Part of a small language model's weights.
Size: 11 layers, width 576, MLP 2304 squared ReLU, vocabulary 19531.
Architecture: LayerNorm before each block, learned positions, biases, tied embeddings.
Training: a variant of Muon for these matrices, 441M tokens, 3362 steps.
MLP neurons of a small language model. Each row is named by its layer, matrix (up: input weights; down: output weights) and neuron, and shows model dimensions 0-191. Each number is 128 + 32 x the weight over its row's rms, rounded and kept within 0 to 255. Numbers have three digits each.
A block is one neuron, or neurons of one layer that tend to fire together. After each block is what it responds to, as a language model described it from the Wikipedia text at the highest values.

L3.up378:111160125098081133119155100107166080123085161102128152114167159110072158076139146152174103086077107168211079160127133100122109100169129120119089168137129128151145162115153143118159154137132160147143209134144113114156144121130151157140154167109078124121079124139113106100146127180172105073103153071125142108105144119152142184137129092128137106101150099133128147187137116113104162129153185127135149172126100141163108075088114075128161139158135106117120166109103167153084149114163144100083180136107120044100132172136181093114132118097077122088132164189119129173097154100123118208
L3.down378:038090146141154117129107079176152117128084079108122120122143117161128100196081132138097151100098163194071151169134113118151080133173125106109119045091127111116112105083132134158162138141134174150134163075135132134156154108092099084140086105129127115174122075173141070188114207085149151107137099187153120152176150178160039116083085064083125147144145117114082134146147125111097142102150199175121133143142134056090160169199109158137120123129088134157128115128167119050091139209111107167193164098110132145137128113169189158160096146124136096138093109158132188149146113153172086133
L3.up1081:134155143118137157084095072151163146181122124131075131102100132085144140182150117167195130115141090151140123201171077128112138103154176089140119138087129186141136058156093089098091083162143154116094177084097159149144146104091105092224168107124128102128141139109120115158108116090091080085126171144091140089147172037108133135174097115200188124137103109140153126169111136155121099079168122154172130146150139132109070126114119147127090146138167139102069128171138088058165153091131086051138097155082121128089123155148151125102126080191125105093109140131192123081087114099174107149
L3.down1081:151132120102085141151090093167141161158077028105131118105063101139135109132110147140123106169090152126176116109122149085099136079099066153098123079125092118111112118146148173199110140134118109166100128074077119097181149168131157155102103105064130121155057095141115113062098100131122108099122107095135193103158138131120125112181116141134088126103118159224175144122118091172151112156023127112170172164170159170104184135132163093131139131184159139151137112092151083132119119190170131102144185173138164079153178116117086127121150117172164090116065170143122127120135119164158150160
L3.up1208:135150107176121093065087135126176170117152112105136153161151081064119114126107172167154108107142110107123130144140128169137105128115147090099048146131127178144200059160148157127130153082092166103112120091095170188146118117112110131163140110101136096188113152137156121087161113151137120152104130098180123124152139080125125130138112118168161126171106104163142136086155131157094141123116157149200152195171179120125151169135097116160071137101148148113117131182114078080126123135143096126065115169190119098106098110166162129126135122223104113154159149127143124133124121110188129185
L3.down1208:086134141127179136107111164153115121129138113154157095061132139150062149164165129060155194159030152151094174162165137080167117165101102175140107135132084140111120095126146065151097115089074108213065137102096082161189168079135192100069084147110165130130118120115118112118106123174104109111099075135171130141137107184087111140105080134132133076127119165121150139065150100178089137114087127090153142135151143144081077132165147187186130151141126062189183090157117059090151104208114145128143134140100184134159139184071158121085100120129116180081136102179131132112110086159122114122
L3.up1284:102061135139112119143089159192123147181048121165137058091087122163158168123153142123135150145144047097109113177104062127098091130112122107113168110166128128158147065134088115139071126129072093119159148093070191072147115140135116134147116136126097134137142153172129086180124152126147130094114137146041131124177164132145134026140113109124086140089159144135078073155103143102100076177152102163079140172117150146144098106186141146093162090132108098107127177160181097136137134147145152115122123153114089113130152161113150132085089166134085136139143136112142114116149059131172106144
L3.down1284:121142114106155125203159144131077109140117119084108121102159121112144131141122099142123096121182139118067154119116120094148150113126175168129217143155131085123119093087182200184172127127183173143124159112123093214161103160157135100154093190098070064200114124103166159131110106122125109151191116116130163102117162166148144152095116048112225079095174203151158109114120154135110062142102118156164142116082066195155104121035136146151152083177137137130097098136112086157144115154158144130127134150123141114149167135128115179128088130117103141124050133103129122123134123101209103104
The word "as"

L4.up511:137147180121085151062079077125120157201123124095111123104164111110134149135128084116147138091112136168173095129135058132134125166152144105126144193155108094155164110096173106136077087072115150051136157108118113117143073181089154104187137134090061076169146119141106147147082125106099146072125167116106145087205190155100143132158125208144096102205124081109140150121066123089094074159146114174098104131128136121109134083100097107131113113107135130104088160160154109069126088142137112137085126133123117155091066110162130142094123074126120097144134132111213154120111152161213104163
L4.down511:124129131098072112134162102159105119146114052090114098080146101162187085144082129088130158164169124098096107110113169073084167146138121151145136120116144075129105116107124109156170150148128154155137168087118136139157155082118140181061113132118134129111070131119148137098154118102101132135080068130163192125120137113106151145159141101173087117129150158200146150157138095185143095149123063116163161203146142150144121163095180112130117152122095074172184069135150137122107119192138120055116214157039192076151156096217041128085092094174150151127155129167168121181159139083192125153
Word "as"

L4.up153:066156157151152150118180089103146149166128127060120131149151143145118100109096192180164083089119115137109147153079164138116097166119161178127148122124140119089133118143181141109134133107055161123095133105144175140093183132094123112128091154118132160131105118148138112119162062139161141133076132067144147077127130130121189210136094144125120153124095138123097138113177106120163171131133133089141115138128157152148105071148155090130148160131156143104123100119142135118094128100105133110158120110170089105225160140109115158075127093080148131081127132076144173107143159157169135128
L4.down153:108189128160121177129133098184126147161139122134154115085137146123097177128161118134093105160143126135118116117117190143140107053098121086110159138095160127144106096113209184108106155160094083133151080125145065126123148186185130099122110145136199109070176130131148162184176064139175150155184123139170182094141107100077151108115123100125109103151157130081095129090168158137149156126174096067123135184109128151153114158110095146153158128129143118157129089090112116138129164128109163166162151108244152166197080186146066113069140093112132104190135136143117109138017105133121100110
Mid-code number fragments

L4.up1787:092099152118167147111112093063138152081112149128171092087143123163183214084095099095178129153154082184167147142141078092151205130122211088116127154128164153077120108157131133114135116186112118147148173080168137090126109118169130165149109128094170133089083092085139133198097073149142145095083136169105125076197118140146162161141111085106125156132137096098112145154172052159139101134116092164139077125121151131191116117093179030130125144121118098140122166115169116110135136144163147165162164049111124154133153136105106157126087087103100162099188085117117100146111106137137137131
L4.down1787:118154090178098146088076140143194110114152108180100164115155139116155126100148093110107115105144135151091170090065096115142149161097066136120216155082085157122088090115127178121098154168085105130146126156132135150170159105167135096068169122145159123159137088118163098111147160154119116162129111150143103062049112177068147057130108096127144100165030132073141167136148132146106141091122047092125199120116145173143109096144206085170148093103141079115132144197098137171121119096070136181138132142126115106141152135118140071096132100170070164139127172148147134159112154121122208104
Scientific modifiers and separators

L2.up605:154199123141179134174116206172148119085113134083146141168213158086158062091122112125116056158112066051153168155111114197116123146127195123092139118120122137078112098144181151163143115157081150110143107105120159088125186129201063151122140123109124121073116111120128095108091124156147122156080109156103111084092141077123179126101112192118116154104140086141121189094126114175176150182110109144073139143178126145172141138116105126135155062112088167082091146111128186067129120141111117107123062070130068142153121091117110103108115146164114132130143117105146137103142159121154114147
L2.down605:090156187151076108132151168206136135090129161118119153104151141187122224085126061148074127117100078156121135122115117091102168154126065090150125138115095145113187094181133092134154068194130157188086154166163079146133146176129149100122157045118149085103135108101164163137118155175106151207140037126115142073122109138206124140165140139127117141188097161108141117072112163133134131156145128091119131114104082132073132133114123052191116117125153107107097078114135149134110096113077122141155102050109063112126153133149152147128076177126148184110096142140139157056113112097161115118
L2.up808:081128117127164129141111145122124137088118184097129142177204144161103058118127091166149063129100098028122113139152127136103197109082097138134097123127167091101095127137134144143134112151125151178170100125157154078156161132158151088105150102195122101145112118175133091092169135107107084052121140104103197153134133086173118120083139148191159135152158144129106128140078150193201197081100150067175153071117084133078079173100106131163148085089070166050118125169119129085142141054150134108145153114119050145117172122091157174119115210170146119080135075116095134107133105069150139107
L2.down808:100154147117125072172130086132136186158074155127195123079153050112143106119129115134147111153157094159123092150132128156218174157170152138136104131094110077114133125150160080172122122098189160137127123154151068164093142129107189145078133168097145122149109104118108109167146201116059167134083121060137147134153163108168139147071154145090027094209074088116096122084092136178208129102103123115125142069091124111133151139172174119139136096112168113170154139122115141092131114164104166098147110095164151116138129049146163103179111101063072173151130150074177150143161078081133129167
L2.up1475:121152169099160102129137144147139142130133165113117082173131074138126084100111152105184108098085169087133135137115077141139150158112178113169090159170164140090147123143172119154150149190067165084146153120138207131117166068110094149075115142110187179115117100103161106138085137143164118115087115150077168107134131160127185215161135158123112125137102163107124088149107166136120092169143117116072135169138107126154101131121139118142103119105111128156087134100066159136104103108164139143161164132128110120108167117173115098068147111103110120109128103112164179129147074079130110082
L2.down1475:125183121153134110149121108144109149154161140107155125064062112120155152092154149114087116145139132109184085156069156079123098092090113112112122103131115148151153118116151180140145098132075127133108042094098124097132112147136147093126189135180156082172168134135103160219194100226145153133154143143121161097075067069098111149145186119096163108122156098143118115105097082164143117153145131130064122129111161158144175116121125143176129088161125154085165151126159148110136149169122102126107124101109135103146117106191081127119154126046130084127119166098137105100092120156116105072
L2.up2008:020156166126148139160133153176079149082145139130125185132083155126125128079114075137142107144154048171110122131140109203134149154098156186159106155163163116085116149129141099152134127176061172149112112099116172103154125158177090159122055123118116078091089108033146082064089188158140064100124108178152132078131082137129148122137119195115143167082129133125123204046137156129187174159157115147135139108123164156125156071136155099101164130187152160110132114099165132207094134129206105088150094092079055119138155151125130161162148179083098096158069069130095216130122157139135135148
L2.down2008:132166154165045079158156158166121196107132113113108088107148173164090086097114119094111158127165188158086134142186125107120129136130105123161103083113121139093166132069197143114144050148155108128104135142125138108112123176139054095085154130154113125089116138084140139200107141126112186124156103158101137098099179103164117189138123105105160140171137159064188185105086044145128154105101142102184142136078037103115133173135145150109134191115151156177118156104181138163163134072097162151091079134193123132129110123116153143099093142138173135120148137169120133148138119061097137126
Mid-word subword fragments

L3.up191:095123149171102059155105088068129113124172146131167167135196090134121108063106149137150058153123133126164131156105091142121151131105199101118174117080124163129091128096106179140163153100134117091114118141121108129108098089100075110117094072056143127185113092107133082142133141112071127136087096158150126142140139179084138110114133107182124135065174124142118162055082128116146073103164167128163137103121181179163141107082133159135101165154112085163112092089112156151091172094185088074131112167121082089109146159155135180191114118142113124135120110143114231122127126065135092124
L3.down191:173113072149128124135109084131146101139128167097096095084087155115095175088088177114125163142141137133116093091155106112125160101083176115112120115118108156088119121150136132117091089105150101115093110162124115125066090136187158093154166142082114153140122153068212116101157082136095166123144129075130132142115121085168143138113120140134101087149124151084164124149185161173196147124132141142161136123124152103122122119159084035104077183134107090140134163154173163159153089081107198121129136165068136105111091166115154136053117112071066132094161128121134098150106129190161139132
L3.up227:126128132138151084119096140134065169111091161110141131151075138111117127026163117106177090117121102073105182129109128174074111122178128185097111143142094062164161092109192187093140089080128137112154123136135154181050147130146097130109146127158140150100143053125166161112117074164136102112099107092164092159127140099129119146135089106118175125135160094145118090186216140163091134105119185114127141101131166056152161089121128110148116141143103077093115058116171078177094129120103091131130076168131184125085119125083101110142111123165158174124167109102111060097117164199203116149
L3.down227:113161151148123101208173067171168143172100128161150130150126140101121179126110110133165133139147128154152166137109100144097072122194129157146139171139124100123144154166117127144105123103144086179154130131145105076201127136171094127151134187105118138075131111050128118121118172160111141117123166161134091130120063091134177135175109129227123090203159130062159085123144165115144074181098085116166138142103160119126114122092103153109130195041124114108114137110152162113121137162167126156154107068142116100127083158166170174181197108111144079169133199152240195148131106102191105121
L3.up326:166139150170146073140061109056116096145121163143162155121212121173149147092068173101153087104134082133149148126153148148107171108167134142141095129133128169081071124084126176113153138069141128090139101109140169068144186109169116125146085153139126160143133184138123119140180099127120129085120128112145089203171203168119116166098160122108148137093145125124119139106129089155060128145182129100164117156150110157195121151128131106161107179159092103120160111103148141054109134108195138103122114173131109081094173138184111148156135074149112150122198106141155089115113108104095116114
L3.down326:104138125188203129146095126134132107089114141177119127116144137125111123079147145112099075119121127133133127149122094136088114108039095127169122109184176137133151095190085138146154098099196105128130119128125124145111111116134155069157180168132166040117144146164134224130135144062134126134201130148152071142116103075128130185118104104155081116122094093088152133159196144125129137173105114136104135152169187136086121122130094037094123131123162127107117131161110138068174091187172112125130149139119188126156138172135125089126143157141037134129125102149125109091134128188132116131
L3.up361:090189118125163160137067065180111135091133125145141127131126121140126167102127143065124152154165095163145119087152106142132131123062168102132164121114154113093126133105147129138157145113136098125150121113096185112111106094167150131132165144142187154123087115186147116155086079171136103145165133142074077189207142147106118134136132071144141110064104125085167096109127169149106090156080137056103126113164068112169112102124164132150148152186116125142162086117153133156189121108131159156084103118110148114139137144166107124122091136137116167163175141164120083102111097111115150170
L3.down361:154146127137105106139123133188062122133154148110068167126221090122130163131161105118140129146091190141076113145081091093152071121077104131120153168077156108122170062141119079135142114140098121163110139093168128202149143162148122130100133158089145169115219169119157134054125121136142137066091161112129151160037110115111166128124153106113147117113118113152100145108139185122127141083167181158106137166136123095052072173094119091053140108111116099153091090127131150135128149138126174168143147160132041117131162127107126119094106125087096094108096166138140115135147138193137188100
Technical word fragments

L3.up272:170134109081135120149102138107100084117126158104123095162083157160149174078105141154112180141104130094128126123161210152158131108148128105113099086121188097115172144131136147132166086115105135074085153134189118164118187195084163156113155157166115144164161121206153120193156125145130123148168153130126145085124093106085109155153106133125110163069119185185160135118125094163152152156085116144138106177126151109139129190118085148109124120087146117108156118081087114097109148158143117110155166056118137104061133105130110111086169099098168125139136118177137125117123119181140100142
L3.down272:135125173134140151190098173115090109153191147163096160125032147131129092086120193081167106175111082166146077145108141215088088138083088121156187163125113138122138176201132127053137127112147157183125104126117145146147137176092120154124102142145088166166089149207085123105113132188170121115101155144128126094096182132129144166177149151125137118091112148037092139130117087157144163123163113121154156108104174164096169112126085152072122142125070154130090120130166126152124131156148119139141148133244179122114121192135097141126123147065147061149110115133177141105213120098129129064
L3.up364:112116126064110108148153114092093140068059126123116045094177104124098128157090122110117110085134151123128129224169117140154143157179115099171157131120105117161155150110125119139159154125106153090067160117075115132139115090142079208111136128131120146131121125150124117143093148152163126076096150129107171171079116107123147115182131173093121118105151092129099148142113158132130064140138071090203101137148125075215155204090172097166092152169124161145141111113113124050150098114132119133141166139100159092115204129150155135163083156062116146076152159168126139145115057158173079128
L3.down364:193107136130190126120093134155115098140089072135112125150144158139111113030101165113116155112173082171164116089063113123134123094141116154118155118137073145116091107167155141069165137149113166148163154111136108138140125149053128130165146146128085107087124088146157160092140128127180118139113223112179140088148132155088142180081143140140120162140149093121086072176110142101150148102104095125129155182077212077108092113172149116035112131106110157135108166138086154146180133170169126127159076134150113150114094111141085194117172095165015099184083103140069129173182128112110125092
L3.up823:139151146116146044159069122127167071104129101167163141122114146177154151151141135177188123082142141168127072123103134114137123150120099116168098186104096148066081177115105130121115129176090147115187125094100141137117169115113129168191176105128129152124111090136121131165105126143206020129125155097130132069130103176132187105191122161135112142109063069156100113176113123127132098115161086111123103128109093067132085148152105120091156196122046155130115069155105077122114141119130115161143108172136111105144071148149147173048210150113115166131157121099099121128110147143212118137
L3.down823:138114155113119101169138115125199136144146178101101074147120155158167117055123129155143088160136110121090115117114146129095154074105117148161114122127166116191132123095157201169075068150099143083149124093097138186109132123125103152122124117130118125102119156101116114112118114123127106120154168131129161138048109157130186129116123184132110129177149120096110061130109153104134112217172153126174103161126121121065126079120219123159185121095043162079183167101150126065175116127140181134101176103255142136126170106154108174091112154150143133131130122094142130114112143135108134146
L3.up1983:097103168128077033153168089114138137076118131112119109152133116149162181106135097094135119129078144146169116132155107117095102142133105109095146123142144169125133125084115159154137117087136079122116160105109075076118103111150118097091095167154128169161109129152184096112088113157160160073137100158179097157090146113128117164159070157131129193121203118120145106161158109124124142134149156168126101040216134094143158084076089103106098182122148157169166092113090152076064151206151118165111127112155113098140050118139097152130117109147117132162087082155126084137138122108140124097
L3.down1983:126122094141159177148113125147139127180056179137140101141125172135094135107147099062150108165126148132161126104172134114149112163114130128108126123163130057120159035177174166115106111127180062113138137179130135055108045161115127105076143101096143073113086121111106137128131130117151107135167130073188172060119130164101116109154106094175060111123172100158142155159140098137110165126106112153122199173189153126100146116129128144080126120091064142178152147180164134122010124114148122154134126126059099099048069113126140162151144098118082119139083143128176175086126119187127100096
Digits inside long numbers

L2.up375:168110140104157155158078108192117098187081134099144110084154139147157136111124087139113111087138140143137149087147143180080102130116130150125165133149148146106149125076128135132140169176120058148129151060124133083069140180179078120114098125134123146131135146170108108127116114151127137107134104133132203129168134115096103126111136169061160112117110133133155125103045156081095165110084182171152153189139144185064148135142100101122104146154126144133117150103176186138096125153159129131184118169101097098138142142183169100083150139176116161163131081154094170127152109088164075139
L2.down375:167117141119201151198137099102065095063085133137130114083145158145147090188099099157130127123094129132099145134128081102067113110121135126119148109142121196119152078140126108133104117114174123169105132063131102136164129129106145147118149202123096100171055142096141141138162119065175148129125080159140188083130200182137169114142124052159163124071147112155125110175138140154090151146152111202141121159140072118097116161114159149191146117067191072132114095173176123121114162195155127147113130154137152089162154125183094152146080082126141166097098141048164125144127141163116110165
L2.up509:181101097092171125153125079154109145148089117112110109117171101116137092143091156130113128118116156123114179191111063099166178137130117170104136088160082046101108142085160114165152075053146069136096141142141130110187114134097158100144118102133112123148118157165125133153165141089097117160075148195101152096136132083091125092171144103155151146127148213144135141162090092133145147104143215155132172131123093087138121129070154112128108103114106098130071124179123186144157112103103119125068206110093126118100183120152123116147082134150105165101179161138135066080139121089166137150
L2.down509:096144158133122133096152062145120085111151098119070089145154076126125166149103123101108141120136129199127141076078133174129119189106087119111152119114092074130031072105153162159157147146150164128134102109161126125105118100069123148160123115186151104148114117125129139085128121117119194165131052187107167108128132135153158125097115118118092215141091097169074113115135068098078072140116136127145201133171099162131162146124141125147094130187087184127163209147183137151106106179179111172171206149144178113093151145161076125136097140091084155193106132103056139129186091093093151140
L2.up1588:080152116132107185116138075105110132154148153098096124158126120113184166159152091175152146156126128132104126134115134099085079142185091137120214124112095113131126094093074085157106108154102080111161123099125127110146107167087140134193114124080090116159146112105126144161202116163114151153055104111106162161224115071128186128155136107116218084137088211136199120095144143106109065140121102129126157124139098120187149145135113116135138163173153125117168126126176182115191107103194087120150124196158156080138150104092101157133135103194131146056092127093161138193140083130126080157
L2.down1588:140131106113132127156113121084123079147125071129106096125098111171162100106069144155161117141096135121139126120118168153091139138105170164149131095130103121082096103138156134116111150120121133135147156077164139142165096142162108174121146107096205126146056135146172115076132058114142098159112078120092173129058122141096186137119135069094129167133160164132141164168106140108185173141155095144165168118136108169084159127118164056161086146161118126214140113179192163184097162186119161126111193153139093149160116125157092120162094148121127120158114118165086093130122119117134116179
L2.up1634:119126109112135180100164123133149195123104145056108076168139086107126155142172091044166159133122110107126129142114119116082080132094104123156078091095139099146167146128120186131108109149127159103133121154129091165140125170107103122160129074061108162130150113157090141123146148078077137132142137145075124153145088064116189116138130175121131068142122086187167165116120142140077133145126126069137148122119126120086153243118066161114082103080121150141085152132128109125202140147120127134078130145113131128104111036161032154169143120174122133120076147152144078104200151131100130147
L2.down1634:158149166123043165192148094159135087137108104116116146109164133106080136117123159105130136150135152101138116138070105077080187155139095176120141140166151102145149103068121123117134112137139107118106125143113121132193116147105100105097112172118094152196093119127113140129156129117138046129112167115154208084102174136121105135057142049131097085119092160142197120078100075162119099146087101165156167118093106137104144152152142115113150107167149150138093131081124115175127099037126153161168130171177130100158155184094073099123092124156208143088134121155097152148111130068149095109
The word "as"

L2.up440:111115145109137125130118083045145144160136097083142205098166092106174128106108095080124140129133173115117120116104125159091101177136190086175136105176148093102129129121090127128130106086122157102118118126170170115157168132126156103097162159153115112152107134144102147110145197147120126144138126153103099132192133120084074197120115112152090120097077151084110170099159170073123157120147136141142204141127115117145130128108130179110120155135158096094153152079073129101098129150154178133125085107129123028113136125199108127155092138122159142105088083164127104135056176160122134151
L2.down440:113107156109147111137120138098145107138066156124119127076123170107150129152134150072092117177148091135181108111133081156098102115177116162101126099079123135120094145084137142115123157144077119110152105159090091135081179147120200122141157070152153134148150157146121186130133124147143129102157131116155165156104142125119142104124137116148119118139107093110082114086064099158158187137115177159138141082149095133111197188131115119127082104097102163154128198133095132101121121133139063049085146123086130117160162147134111139084167112125139131119175111125119105137105125139153123070
L2.up967:087117113155080117168143140010146097109142120087161119122139128140171132123057161161137096173186100121163086122093088148151143153083133093065152042113168143113102130181110140087192148098159085105137102100094147050066090061238132115171128126104179107160100112169083160194162130134154140139137119163119085133219127133165151137125103083167028163140149111093159161121143144154099161123154113137114145128113175157144082120161123055127120221118094145126074169203102138097148085106176126184106085103150134122147115139123105117111106113073066104130210080148109085151121132169156123105
L2.down967:105111159121124153068190111208098113161157123153122152141127132044087115104175119188105120086083162102077133142165121122170089081184125130092141134165156148123147133132148073164113145136119121130128155075125111170143099188077089162140144112165104121156118167090180101097095177170092119126125132117133169085029162150131104131118172123152182096178164089119099100120174144130160112153124151124084156117135068127061128117136133127141118092133149137185170120131158134150135133174123127107138151162147133131128183123140153157136156146133141105063097222137148171157139128142106132171
L2.up1621:147155072150094046138075113072130134128150157120170138121140144075121122132134098067104139114148102145141166113126200135125143113167143134134083134167156127058089084140144182163123118087180134130115081155140126128107116083135130164085127084149134139192138116135063138130147116205147082159098130083112192161174105160118111160073113146203165138092151116135111179092120131142122147117142159143126113100094171135126142127105147184150158154149092131152114122163175117183131130038201108086070067161098077109133143090133137148154122092177125103059129031198070178136141116050072114106
L2.down1621:147108069178172175150102096181095124109072135137171093149131126135100125145120169131142134144163137143153123142159145171137114110109152176123174179148093095121156127106146177126110156147135149081149132123155115113129110097170140106122139165118170119100094078202152084129044144139165100086164155099146112120109118137089126097128178111124169136140124145081128198115136125127159146100109148155157170138114140118050116116166100074110176156100123115157046107143155115166124109146144178117132151129107092099170106171115150178102132061179141172142132151099104180084191106158098112221
L2.up1970:161129145105188096141127066127122063150178084132146157126169132136108117165068110120211159093155067152122113082154102079146145095121137085139086092156101133055132083080147144096144107097218107148115094101108165104131151127136122118148133111135125160128097113106105157090122128132135168107098164111151095136239123137173132190177100152107131196051104157169162137142131120131161120147156111167155101120121092135172096168073097162142139177138103151061138115094131098110095133197163141118189052133088136086072122128123132154092082150132150154141193098107097075137103164120127149084
L2.down1970:167121148156071097053041154102187139132117085113129118126190111124135175064089165099141099148124110152124075167124138168127126168135166154125143100083135127087075133132151115113126165116150144123124116156127137129188134124135187106118170151137103107111134137083144176125083093114150103112142157133133100172173111130137122115177133116175110107117101116116117121110160128145138085149112102143131092083090136128118122100121099023089137078129184114144099070152139166110200114122161070126088147068112177124127135154117148121115132120119084121184186115114164122077145174165094145102
Biological noun word pieces